config.toml
norm = "rmsnorm"
norm_eps = 1e-06
bias = "none"
schedule = "wsd"
MLP neurons of a small language model. Each row is named by its layer, matrix (gate and up: input weights) and neuron, and shows model dimensions 16-207. Each number is 128 + 24 x the weight over its row's rms, rounded and kept within 0 to 255. Numbers have three digits each. A neuron's up and down rows have the sign that makes its largest values positive.
After each neuron's rows, "fires on" lists the tokens most often at its 100 highest values on Wikipedia text that the model never trained on; "fires in" lists the words (lower case) most often at its 100 highest values on Wikipedia text that the model never trained on.

L6.gate456:119151120160082130150140097167112163117131123059123124143124167090134161179148117133128147122122144120146100143145104126128133132130114099201135085153164128136133110175153160156146118118136145143129167101104128146089130111109146159115073114152115136086130138106153163121139122138106128115136107134130117130161122200139109122100148134079094110145116109120115143151151147107127092107095166122102112136160099151144168089159124115128090107129171112169116139097103128136089092116130138107069157096130116132133139166088120152116117135155110124141112138147139074113113111155110112133
L6.up456:148138088171094120130114148153171101106111114130080161074128156112087105125153142125143155148127121113121142119123093142130105127165086127115166110124118103146162113109113146112125127113140127087080119134106161095157112143118173141158108132151162054091154108116150139146148135097187089144138087169136107129126149090104114117124139108117106139077172118118138140129149162105111118075089135131135147125133116168093094094119091148103116152106138133108148086114123126138162066154110126120125120124100108125166118125130160110118133154117123143145187133132172120129117140095121126112
fires on: " is", " be", "p", " was", "c", " been"
fires in: "is", "was", "be", "been", "aspects", "changed"

L9.gate219:125134160125120126099135116120146117112158125087166153118144110115113122112106101156111122166133147126144186141127104145099115137089112170121088138147094122125138107141129144131142120135128105115090157144114124134077141101173116143099076122160104145133119116125161113129131091124097106115075154162151122165151122141075137111146178120083121128148104095118141144143124098109090112133103128103109113117130112124141077144138126089173090133123143131142141133117132087167137134142143095174126146094143138121129118171153200134059135116114112166137132141141117127131135143181115107111
L9.up219:139119097114072119095108088136152084087122101110152133080178107148097145140111134097144122171147157132137153153111138153130120167110136157125154137140107162108114162153118120170134132108116133160079123140127143159145141149164126163126119095113118141123111101118163130118122125120140123117079155109156141170151128126050158105140128105097131151120096153184126120124101095110144091130125131092122126089141123071128147133093150090136132119112153158133158120106121170141149108156161158139154178120162156128121137106140105117095105154099150117128127101151091108124137155151132124147
fires on: " and", "'s", " his", " the"
fires in: "and", "s", "his", "the"

L13.gate429:133137115140131107130119108161128082128127169116124116128126149188151092168133105166146113162152132145115145133130100162135128130163109123076165174140160155135130126120132143164110125079134119129117160168119117081159121144093132136165114086149140120135101139119129187160111124149107141123104139111121091089126136126137139077127140155099110149109094130134129087123134127126144107170156140103130102096143133152145149069123143192105129113105132143151145125106145133129143146091104133098153126127101128124114104123123161131122113141076116113103130103132102097095131147154079184124
L13.up429:151133133138111097142142107135098099119111168120147132137074114120152148099107090138104074111097151097067148143137087130162134143132103150113146130155120097119122060129126121141135109131191151123094135120119155160095118116153112171115136135158085123080154119135152132129130148137109108127108129104138124094156167054146114144126100109142078128129098127136128103161159128128110128130137164128134131143116159185115136181092151123149128105112126172113111099131086158144167138107140117157122081104101127138147107117097143165129157121125145148121127104138164126136133152081157122127
fires on: " was", " is", " were", " are"
fires in: "was", "is", "were", "are"

L5.gate387:091109117156148121084115089089163109131096115098125119091128137127128086127166136100115129146159139120100109122130121109182138148132128111144152101119082164143163131084184093146142118137109114139103141140138153082164119080153136131179129108089125160123131111155117138173138109109137155095126126090105096166107131104102120115129186156115171118124145175097132126126157139127136104157124116100120157073123137135097117126129127090111152145132167159148144166174121113101145185129152109160162172128124124138125113118154106122081100137081148130123133117149134146138096133133162079148
L5.up387:122113092100117087122175121100105126126118126122151133125181135101126133097157145087162146068097157124114107147143109096145111124138086148104089112159163117092113130122111132114100067124147104140143140116143161145148164120089146137141117122178152130092113115124114181153120104146147127107158124114089084121147120094119125156129139125106141100126129128071138099140140141132132104148109163138094167055146110101099135112163133132134123135128156150160163125127133138147180123094132126089116121147118117124124153151157098139111117097138177164130125084201118118113102169111162130095
fires on: " of", "e", "it", "k", "ver"
fires in: "of", "e", "asked"

L7.gate336:123132125128166152103139125134121111152095127114127125133133173169124113184116119150130154113166128129105128145135098115141150119122133109132169116151107156097163087126098115127095130125092118131117128134104127106106162149153138116161154161114158140093150131124115151153137138171154126099121114114162102157176157141147138122116118126083126137122114108146138137142129157089096140149116155098111103137153132163110135136119174120126145143139170126173099112104135163119127100139094117111122100121164127124080194137138077128097139079108138057107118148190112125108146099134135131079
L7.up336:105125127128176090112153124148109109110106110167109134134158152150128119145135142142111117148098148127126103171138135170139149106166076144112110106173120070127151138163147106148137116146140136159130132113128106151161116126117085119108152087183153102139165138126160117124164178139106149102078182127113128119116178110177153124122131117123170169155146145123116111117152133127128126089091165110128080139098164125154125161109148158124147132134137160157118136123119140118144154153093131112153119142082143094098160126143122152149128108152117109177178138146128106124143163069136128127
fires on: " a", " is", "um", "and", " for"
fires in: "a", "is", "for", "command", "of"

L7.gate464:133143084118127100167128146117144106139137148144154098134118147167115128141146154107148086140115096146092157154150131174117122116120139062100152126156103131110129135121135105080144102147135132168106103111122110117181128082123132149102144118141152153103147103138124110087119121102083136117167142130131111167128155101177078146127132164161110112137113140178120152124109126105128132136151128104117124103130137131160138160082112132088139122108075124127124133114100146075131102173126122153102122126154084104096140100137119141062098158138139119105090133166142117092137133104135180164
L7.up464:143158117124153125130141134137138129132090129115143124129106168144130142149154150104118125118111045154111119129104130166089095141141109104076162129162088123121131134171153119104130111121155134131140111115087093128143129137105160120108080155121172137179139134120144116124142102152122199136146132122125052083116105124129089126138113118154122142112136118133113167124091146099115125161126142124130108143127165137146132155131084088145154110084162168130084139083176118061131124140117112151115142101144110127142079112128146117142112141129131162135171116160142108083132109144112189145
fires on: " of", " at", " by", " joined", " with", " to"
fires in: "of", "at", "by", "joined", "with", "to"

L4.gate227:095163141116107122126145149151120120133161153137133118092143099132080137103116135114105168107139150135127133082147108112119103111110096086163141106144114112096125145168123121100137100129124099126100151181112151138113177130162159117167082123136171125129143128098109142126066119121151144109096160123138121157162104147119101147105148146123116083130134128124120165094162122146102139099146151097087169118141118138147097091095105141128137135082118139149068110128124124055130136096128120136138105109145170108133158146153155154160181130100119098117138130124121078140115164155164119158
L4.up227:131133129155102149149156145148139089108133119116143155098142159125123126129158118161137136152169163107105125161179094083132133168103147183129130123122110133127126106139142121130147135136095150153128121121172142109115162084136113141131120104125118140118143151094120114094106126090097144118111134105160127089139120106156103123102108133114185143131106139129124182151124088147157065126129101095110121119148096176182097112130095137165118138129092154092106095132103093153142113094135128161091101133142159122126184133190154104130135132112140111136116114130103097133133138128114183075
fires on: " to", " To", "akes", "ped", "ps", "ources"
fires in: "to", "takes", "helped"

L5.gate199:118109112101149123115151098116169140102063138186143142109102142122133147133105147115112088176126092141140143139125143099159085155133126118115133123124142133111137093150120147143132102139120147150064131155119115149130144120173114155139132134146130143151095125153157086155152117109127127124172144087126114122081182166111135123155091133104170122142117163148100156107098150127169139155149147143099105120133084110145104110149111131138136124127116100112118118157166171132112112083144158168125098082140169148117130094146090136117092083124148080140097166107102140113149101110113153098
L5.up199:148145077123144160117167099136134139126087117122169106087134123109160098155123119136149116152138131144111039092140139127111108135119109113146104109118088097099112086139130146149093087141169106137173150169122134175147148129143126116123137096126158128117085124166136104152127158108086118107129127137157101158136178116167127126150136121111151132142122128135183165108146129103141151150133136121108128126140075116145175111152081156111119140057141120148139102154110097141103126117111097178124161151134104127110118124145151173097111146120092120133093140140139175127104142103111156147
fires on: " of", " by", " m", " w"
fires in: "of", "by"

L6.gate494:113167088113136120099178144116135112134123132112100115119117143145073103096148109130134094099151099143106081113165141153114160115139172134117100137110108169181107133077162144126139136098094104105107146123139167117143116101114159122130124112119118137103131128147132118118104167124059120086154113058151115105094157138158080161133138163102127134114119134133094124096119137115129128159129180144098118141093119073108119142090117083125112053150111133129137166166127126169141129109124107129099100164115141143133170153127135151117140122134146121144107118140125148137147109102128171135
L6.up494:105105146120155112202139133116125080112094104107141139168150132118130108157126109115088108134131110137128140125129140118160128154185106122134148108128116102123145138117187101078132158152171113183130157119132135143145132115128134149116090136129123119141169094162093118133136096115128130124082122083128096141097175120164089102105143154101105181092146136144149130110122123137113111141091106132134130146094164151143109150149112117179136111119143116147131133103133121148169104178169131132158146141153130118147150120151112092145131113122163095130128154163117145099165128115119142159
fires on: " a", " an", " American"
fires in: "a", "an", "american"

L4.gate380:141115138084158138140165104096157116109125083157120113115164106111068118145093106128131157162155147118134126126132128060146135129156149123146122133100153109107131162099123111133131112145117104107108143147122092146120156135173130139139083147130152126123106112096153099131092142068131195105142089114141120085128123073137085111112122083114107134152096091151131182129115151112132112115156132129085127111142121168130091165136160118096131123126150185140124143135114130166141170128145158128121146120141083140122088167151160121178159117115132151120139077131102116161092154140132127166
L4.up380:108160150090133117098117116140065162111097124126130147118159131146104141085118176119125121115175152166169143130131134113096129146160125097144148122130169141133128088192141149119138146151128122108116098152117103169098101184131134127136127149140149183151129137159136134130147119081138127155146115109119113160081126133161094175106125166123144160139073121136163106145133163113120136125109112196149142142043100129141110089122116098111136103117162103150178154079092156153118108113101137169101092131106132102166112123127099098102157127136114164144117134150113144135156137100101160131
fires on: " of"
fires in: "of"

L9.gate389:110131117137103158129107124165137138171180105113143121115148109126138112178130164144156120168140146106157139117095089129151112147126106105149144075101123112114130159120114127146115139156139063116109114095136120135155153142146122178123105113137117123129120138102107117134121161093097094159134120107122156137127125122063096114122095170098132146120131162110077139102130164138087105169089115100148113120184072129128108118114114167134082173146104116105127110133161127099106121146123122130151123102114174155126094111092120138109143095132106154100135101126108167081128073141164136123
L9.up389:136056140156117123142116118125112114119145070096152154114131126154088130157154130133161123109090121104123112098127138135119115146199136164129090142115126093124130127144082074138106155137131131159158115102143149162122113147126102138161121102161103091145086107125133151085119136113102130138125125135120140133088201129110156137164135107117149143117142118126107132143183144144129143131104145119131113151176043127095132143132122148142115127123125098112131129137139138118105147142149121068138135097072112160139099153118162124141140075142132111101126166114140127133176101148157152093
fires on: " this", " that", " This", " same", " One"
fires in: "this", "that", "same", "one"

L7.gate67:157117129099103108099139170134122133125137116158135130165111168111147127123123110142139153077116134085150175112096105157162138137117125141117082145120158127126123146119097119124120132084127118104155135119127110209099094158134130128147114123145090116117129127169149126091147125152119144120123150101129112167145132099107104125118195144112150157139119120116172136136127134067132150100110144092097096112095159153137190126103162140112132130101085134119117134102128131110114126110146099126091124079129119110134124114190162142104149121141118130149150095145124129185119135096118131115
L7.up67:130072116112082119162174103132133136148156142141137194162140119141121131099103143156138159117159100077135123110095142114147122131130094158143118158114117151117106153145144113096129143081128136108136120080167167112109153164147109100130165164150138134140118092127114113117148126155147126114130154144080128151137118112116104130116151127149119148114125140130139116129132153125122137102101142165154141122130174113109127162119112130097143138153141134159123192116114185112107116147100106132111126110065081133113126107124140192158132140130114147156137054170107171136134160103147104126
fires on: " to", " only", " both", " from", " on"
fires in: "to", "only", "both", "from", "on"

L9.gate305:106156085095173150106160154134156160136091138135096105167104165150103098147104142159149146099132167138129097195094103134108120117157127129126116120106141111109127111053168136151130128107140145142132148100135147128147130204136154095172144135122105100139144145150087140127126155151114118140118128129115137124116124107121103118138162135110150076153155108112125114113127076097147106138115143106152104140138160133131131092121099111120147124106104155124137110088116113127123129166178127133170117122099124191104155132090153154122144113156114119100181133104131070128138078128136078141
L9.up305:079128123138155160156137144123139159146136114150156124099108070142122102144120145166115090175137127116130131139127155152126146122150097138151145121106111161153170130097157111119152090114133125115121126154148138231140127157126122142118109116092135150145111140103158136113139163121086119096127076084111146162113135100122142078093092139135148115189129093110170088109133145162135118136098071135134127137083127118130092113149120159124146096144092159130133095162130128115162114162164125107114095089102111123087124121140156124140142157115140132126136113120156131166128114139136075124
fires on: " a", " A", " three", " One"
fires in: "a", "one", "two", "three", "several"

L5.gate163:171103118140123117127070137099121114119141103092088103132158151102104133137153143118109176159115146137141146116131128129145147112091135095123139143129129134137131104136165121123176129140124118113112078131125135152114100131112095149172097122124180150112097162126136137097130143142131170129134139111180141118108071137095145126101196116135145131107153136151167127130132166123101127121100160133128105084135148144161131117154078162126124117114164153138138111133148141125107106159128105147113118107120117102157109179119143124094141109138176144132126126118171111196119156109127092139
L5.up163:169122086151105149131147144100144116134106136141131111137172112094125152156137082112129117132103104117117130143143128132071128121155107132089119105085154117111131124080141074119114146088083143155146107114106178069148159111105103140125136117163122143140107136092107086126115164129106132127142095122125118098135115112118093175108136117120114129164108136072166113128130154126124124173108126115141157120169087145148114135104117113141092108093117134164120120139148123161149108165113169125174150108145104099114092157068137123119125124129158133121116128178186153154102106145127137185
fires on: " of", "it", " them", "ir"
fires in: "of", "portrait", "affirmed", "them"

L6.gate269:114162112140102116172112111140102151100127125147161127122159125085153099124129070110093162159186143117157085126121125118135145112092132148157138125190124117110093143105146124170132168119079096145136123129151111108135137143147118147098150112152109109093128092135102105154105122097118145111140117088121169152130096138115159140138128126103145157094135076110140109073123159069092146141184108152119103110157146102128103119150149090136162091122171166127101133160109117168127135124152122125101101139117128146142098133131157152149143112123093170150104121147113114126180130130163163121
L6.up269:133091159129119108125110085116128146116102131098156125111139108107085116153111104100152079117137135143125140203075162136138145091140146121096094141119127151098120137142084181088171096118107105132085081112143107113147121113138146149123104109151142116099141113135092157147096117123118122112109151155119108159141150142156159128137112112143140108116141152107098139108140123150153165123143124104152118081142140115157125114129157119138098124128125109170162110189138119155150106141159137153141096127144113123151146100117114116123144163120137139125103111153133125092142102106101070108
fires on: " and", " w", " his", " later"
fires in: "and", "his", "later"

L12.gate473:131132147089117126096077120119189157093113073091148167128122124119066145135128165127122145156147136122162133115110094142128072147131117153148151155134121149110130096106088115167124091127119108103089140140130165192126080163164141157148136128118137135119132069144097142156134139113100190123118110116094169111138190089161129165150108135120151138108108154124151121123147131126168127152112139153095085167127101122106099107117131150118128095124132120161111126137108144133098154105100144109143097088125110115143098129144140152120103100099133142115111139143166107134107154109112113120
L12.up473:180090123099118157176131113149150091123135131099096083165204156111115105158118087119103137118161113142098124094134149084158099140100103154132117119129110116114182119119131106116101148128163131129160094142111127159155112137129128094106130119126111111140173149116144133157126162143145133115153083166142101116155137103139163089136096125090110147124125112114108155142158114126149095107102135090110112122096157147115150145090120101125148117119143096132192147073129105147083102154105145102114158142134092110118138136139138117111149127168120169173152131107165147117086105157123097111
fires on: " well", " as", " an", " a", " more", " the"
fires in: "well", "as", "an", "a", "more", "the"

L9.gate267:076105114088120148121135134105111102118154130095148120135105142065126113146128110118110099118167112104127120112127109102100128110115130091122181120125102081118147154140162139147097109163108157129128101149138119118119180133104085108122116087136121135119135142124111103144109119154110157112102138096083112142127177121156131120120111090141097154126117144164145148117126146154162085106136092130110122143153128141140107151148147157112121098080104141113130107089122136114143132136104160121159106117119122122113107158135126154155162150128133129120082135147116091128127080130122085133
L9.up267:121166118140151104123130123101133100127165143130141159116131111141118180097124109153162115125076118098170105123164102120142135141097100082094150146143126111126167137154134118128101079100125118130123123118094137105110121153154119123109128139137192161136145126125125105128144089115125157082124135126079117113121128153073141118130155133134134108150105105129122152082143136157103147156137083129077164127146140129155131127149187134104096138082162140099101148132147150118123141122125111150119105139127145097064157118110134187128135147094102115169149139141119089126162145131144147147
fires on: " for", " to", " of", " p", " with", " sp"
fires in: "for", "of", "with", "to", "told"

L5.gate357:124130070181124108150184101144136095148157105147113125152146116134090140141074081106111143128098121163114138172136121135110108134131105082155123133116122119125133150156133154103125124123116129137105151161100103149105136144142093164131119130125146154156151141129139150082130137114121087174091133099162145164151105140095173120123148103126157146096132128138129124126115139133085164128142112112060108120123160143151093057155136086129118128098105138106156147100117145134089147130138165119143144149129130117119124155071111137148126128136133135149122083149139127175075118119128133151
L5.up357:153166115084151098145173115168114147123145088111139090095132117146088137112116115138135133117113149098157171168113109174126131137098118199096113119125129122132126100109124137128100141099128077149114121152094137154121162096163139193129102129157150082172123130148121151131127104090131122146078175131152123186162168149091116145131151091118125137129112150109083160132111120145086144098142122107145119141133121132138128106134129142131113133087135159145111135142097149112123112098139145147125200120115088132136116151100088127139110131113117137116149098109170141176119081135133153140
fires on: " by", " to", " and", " while", " then", " after"
fires in: "by", "and", "to", "while", "then", "after"

L5.gate188:092126186126119162112132096108170059101117104123119129102095156144103093127115123078091137180117096112149146128123161143095137125146167113118138094126144143086127116109133124102109116117120120118112148106124138140152072150087151157099124063152153116128103115107146118162134123153126148100096103151149086160143119147162128171132108104114113115117090122124126122117145120105143099127139147089136076119139149117098148175109113152136107144116136161114135119141102098138145126116152121127099091108101129152123143126141142138146131127070172082100092098127134121119109098145122098106
L5.up188:084150113133134128146181120127158136111113130177108088121136147150152081121162150180137117123116119140125127144113174121131120175117136126148143130076121137118100152122168097159102136148174139144166144127101144132144123168171146122112129082128095143139101105121131118116108109114102140127084123128141147163150192147141114124133191158120143120113120122155137119131158178090138134119137175087106123086104093166144134164127100167061162113111167136087123157142107136117160141131131127135122125163117130131142141099148133110105145139128123097093090118135145106105112131137102121133
fires on: " of", " several", "any", " other", " these"
fires in: "of", "several", "two", "other", "many"

L5.gate57:121109146136116093101130131143114098123153118135134123114102124068133119118110125138126107129123184143201133133155094121077107122154147173125115120163154098105115112138116140161131094130153144161130136102156111101144158150145178154102095119120124138078150101111125125123122085100111158097095135079100141162128103168116115152086120118110146120128160105155157142113107137109079117089097142133099143135125117116158092131087152131152144107069109122132116116137137135091118101122172104130111069125138135116118173104143133117128163117153147105104174148098100135134067129152144105160
L5.up57:129155110163139118151133136139121124128128094110145142112148137114116147083150105154127070126135189167131110131111115163115141124140142164140108085122108085143112135147151142179118099097053109121138106161160098143097151158118130131157139089075154148138133145135108163120119165126104150131091094081104121127140167131110162104160138104142122142074136165132128119117098106102110074092144149118103089102111137156071126135137125131117149109122113102109110118129151171098164147141143106130153104133138099096113147082117145077142135126126108123126088133078145088163123116146118131143
fires on: " not", " to", " can", " could", " also", "ped"
fires in: "not", "to", "can", "could", "also", "helped"

L7.gate118:162147159123134131123141149124159129113116151152095139175066102120091121086139184136115128139143081136137188149134124148102148122139140170171156074121168148097164141160127093144147140119157117137140131152144159140110105165146128161141123117129121178147123150141115130139107107138066118107118170122112128106159139110129148130148103112086086127120137156096127160109162194128126179140119118124121114148102108112114159122127109147128087096131092128143133115160118136122107102105091092077089111127112099123167148111098113139133103137126109091098133161107146167115149136135174125152
L7.up118:119129129130099138127142105146139102149104143139131124148130131115154120106126135157099107108137127150143125150169140114149120158147129117127150152119171112095091119155152093169101145118154137120102107127098182109090170147147160094154147158152111139174102158154157144105136081163100178160119154113152147131187142096148136112176103098132111131092080154124123124140103151106143114134099138138145096117149094116130125138110123142123104118134148088150161077145072137126117110101136130167131127092147103106102099105157145151144179144109080126133124169111170152131181148134110106146
fires on: " both", " such", " following", " of", "oth", "ther"
fires in: "both", "such", "other", "following", "of"

L7.gate89:144147121108151145127142126113130137099109120112120130095173149154148113092078109149108139107183122136101140141091149097126081162108125096138133126151117107125189163152123096134146105163128137089125184105116140109125141103157104122143133136098170137102149134150145126120138139144129133140107126102156125091175135107097169123150136131163147122142115128106131134118119107119176115101152104105133094105107149167107126111149101122136102118139105075127145126129090144142147150109153120098135080102109136099182168118131143093101127156126114154159109169145145133130114122170100163167
L7.up89:174125154096112119139129097167133113127127124126162121138166100142091121138140085150128138098140156146121081114159142166117124158094163111109123112129159110146104145162118143122133127123138159153139158155093108139119158135175137148128098155176102112135128103142111170142121128120112151136108107168148108152132157108145136146144104083164100115152114140110093118129153139135135108190080133137136126123198151122148118127132138114073126116121085113122124113130165161073157126101093122162171109127131099120118152152088130134130143110117160116099126131157100089154162157163087122118
fires on: " and", "ly", " to", " of"
fires in: "and", "to", "finally", "of"

L5.gate241:102125117147102116132184060121129109075125123189132076192110137157138142154124094129131139115151143118154189173137128125106156157151109120117123097138156181103122129135117124128121153110156118113158141107123139169105088135152121154146109131125139136104146106114123081113134121114102113094111100136103141139152074052118124149152110134156147145126141140120137127061121093092124126134130117135128120092103153185156109114154110132122133158122152126147111110122144111135116132109154163140157106094122103109136094118147119143087123099153129123054172134135111095133131152155150146112
L5.up241:121117121180139126121163124144112110089142101121096135140128141166156141134143112133120128124130103129105111139161146097160111100107117114091155116104176129113094110148109126109134117172117083157171109126099150137160118095095151133126133151173133115135180171128138120108125129135122126100108166156114134144103111143166132117141129130159188157132147155135121146108120116155090135113116131128197106120102156125132168174126118117112141136107108133168098126166120100124096085161137173121136161126111097109156170139109166112165105137147164101136103114108128101120159122110122162162
fires on: " to", " into", " of", " by", " with", "st"
fires in: "to", "into", "of", "by", "with"

L6.gate546:114121132142138130137123156086129119133146104136130098166198147151147126137118235128177131131087145112110089144096101149138126120140151080119176128151173139122094107087172122107148104137116118142098168154157115127086112146113070112101119109130127163165107139125125117165116132151155099131136094141107129108158123124142168105128151145122164124101136097164156137101151145139147125148164096163110134123096128159110134135116149143106151116139119125152143101128133126130131127165097158109109120134135127120126120154110140140126139121093175097136151157132100117079145133112132146161
L6.up546:118138114127106129130081136108135118097160090121110098095149165173136128084088211123168088125110147121118154122150065171151119131139086119091147113129115129144079101084126136157166126125104119177158085124103151133175147102103128156105127117159131115107085101154140122141137145131131140130175124090106101136116110148130163124133137105134136129107165123179136117131126147144129124129145147090123078118119128144107121138119117059092101148105159143100124148159130130116101111143124131165113129108132144122097148110120127152120184139131151153109139130107154108075145136172132114120
fires on: " with", "with", " of", " With", " At", " like"
fires in: "with", "at", "of", "without", "like"

L4.gate10:137120136122131128117132083114139122103129142109164143123166146158139098103116124079101152212160135094113120120129177119137123163133170132139103154180134150129137119105113176104119132145128147127094087133106106141149127109133095144126132134089179129152113138155138114117157160138105127122089111121103156132106114137155124145124112090122099140166112142152134188139117090135121172153136080077132149114133124153154138138163128126117127113146115110144153093142124124173125068087101111159117111123132127137139140135114125135112107125160139116060126094177108121127167124106122143154
L4.up10:123176153112140146123143101156104160132079155131177118115115127122118102106126146073123150137159104151118110127118169122120122141093166135133105118143115127129150079141170158158101114113133125061133088141101121129143127118149142132149130159157144147150067168174153110139112144132105095126116123141100139150115106165171141128142111118133150159168175102155149206152089102146157135115128152101118136143127117122151124129166150122126133156150104113110124111148119173132154117118124116164140150127106157131110144144145128148101144115143135108095132117183128075116140152101129125124
fires on: " of", "us", "ical", "w"
fires in: "of"

L10.gate313:135140117133124098160142127166150094123145161129149084120130074116100111112140121163135130149128122130120140145121170092109172125094058114134153141108189115149113094129139093131112165163144105101111134089148129143131122159120084108170149142120113115118105150137094129123108104129102103101137113124159122092150123150120139135156108140112159154135080136165089125136141105144134147102133131125174096125119114172075177144127093164104132108090143125113133137126140135170089131118137140122092099093083144140093109149110117123116180162105103155129121131157077086109149155132139117126
L10.up313:113095167099131127081091130150119077065100132094091085122135108118096111117097109101119130115149100081162149109155160136142104101173128141100143106132159115164118090118129142135087164118134143142141116143108136129123099152097137149178099128172136137154128144100135125122132101125149122132106129130128105105139181164137112088091115099107114085118142108125133167058101175154121165118119150089177113111134114119164145113129127173140094105098154121113138092165131158134106086124118114105139113120127094123137096094103118111116133117109160129117130117127145117118130127137185126134
fires on: " both", " United", " first", " following", " two", " other"
fires in: "both", "united", "first", "other", "following"

L4.gate391:086112129113135125110101056126121138149137116110120099121141110167129125132152132108144134167127125157144114148138098141119136169137112142169125146168138131115119140149112115079121113106172092116118148128131108168085124169126132127083124116146144087090129146101173129146089071129134125150080100093135092103146130132166091121141148120161087090146116138179145106125131117138092138142145073092125138123118121115145106119140154098142116137074165156121142123114145124133151155124111143117106146132149125172096077150115092091148144110138103082130140136168121135105120150104105089124
L4.up391:117142139142147123109134130151122135133105144116100141108119098102109144118138156103109138163115096139116134084138108163108107126110103153159105142119144117128153128159147146123104126124092097143189169151103125171146100165150135123094144127108142158141161172143174106120108101162134148124114103084154134099151089145137111158153158123135169128094108107142169090138124151134128137132111122173113120164098092125123099105141082131120129165120119122131153096100115117180134151138148118145162092139151117096083151164129142144174154155148116115138135146168133126157145131099114145105
fires on: " of", "ord", " for"
fires in: "of", "for"

L12.gate289:130121137172132142140123155187135110128122134136108118149065143172115119138176083127122110136129172096073132126141145159134095118061114114147128141126176109124120105135156149130125109177130115145148188173131106163111123111144181132122135143142141158149148089171143109127127156154138160124072131126134122156135135151143096128122127130130088134118132123137087138113080168117132093157158128156103127098165124125142130164098155154187168125162133162116112098114128146137120160125137126127120119154141142110106134123167077109130120126123098100116148139126136112090158115143058142126
L12.up289:132155139148106177100136138142092128149094170114141139084126120138149111192140116121136132152128149102109140152148098143136119160104124146105106093098135079146147150115151145135122124135100092133106172069091118112196110127121134169146147131176163100084120157122131131127123147108105107132102099093147111120150122112144113162123132128131128111100127139142104097092133159164092116162124158154168163124161172113134146141105108067145164074064134155147123117137146142128134117082126143134121097150120126148094160148119147165134114140103162154097134157070110120154151121135103162114
fires on: " is", " now", " are", " building", " station"
fires in: "is", "now", "are", "building", "station"

L9.gate112:129115126116098114124072140095127138116163095150131098139139196096174105127161102173182115151133170132102158099136109101133154125063120153164092119124111118136101093110129133140136116151123143124130133136128127181183154154133109085127143141130124085127080139119150115128142102120107158121129147180153141132149129128149173148124093151068161095133125135123137123116123119105130138154114121098131134123129108141134127079094107103147123115112102133120143091114127146130160136139177153170125126123149128122112149128131097134133125088109126157090164111119150117066128102149173137134
L9.up112:132145124149086077153089136092141162140147129134133119112122116091109161159149149107119128126152149114125097152155134135109169167158130133142187117144156095100137135114161139094082123114099091140158181143111105157161146114171156121061158163125124137133112113123108119139153106120124110127161137134135115165155092114165121110157133125118117112110133136153173126142089106146147123142151126144109148077143182144109094142129149136109152091117140117137120095121129147087128129112164153145065109173134172136129134100136116120108138125123151084137106089116141144129118099188127107128
fires on: " his", "'s", " their", "gan", "an", " I"
fires in: "his", "s", "i", "their"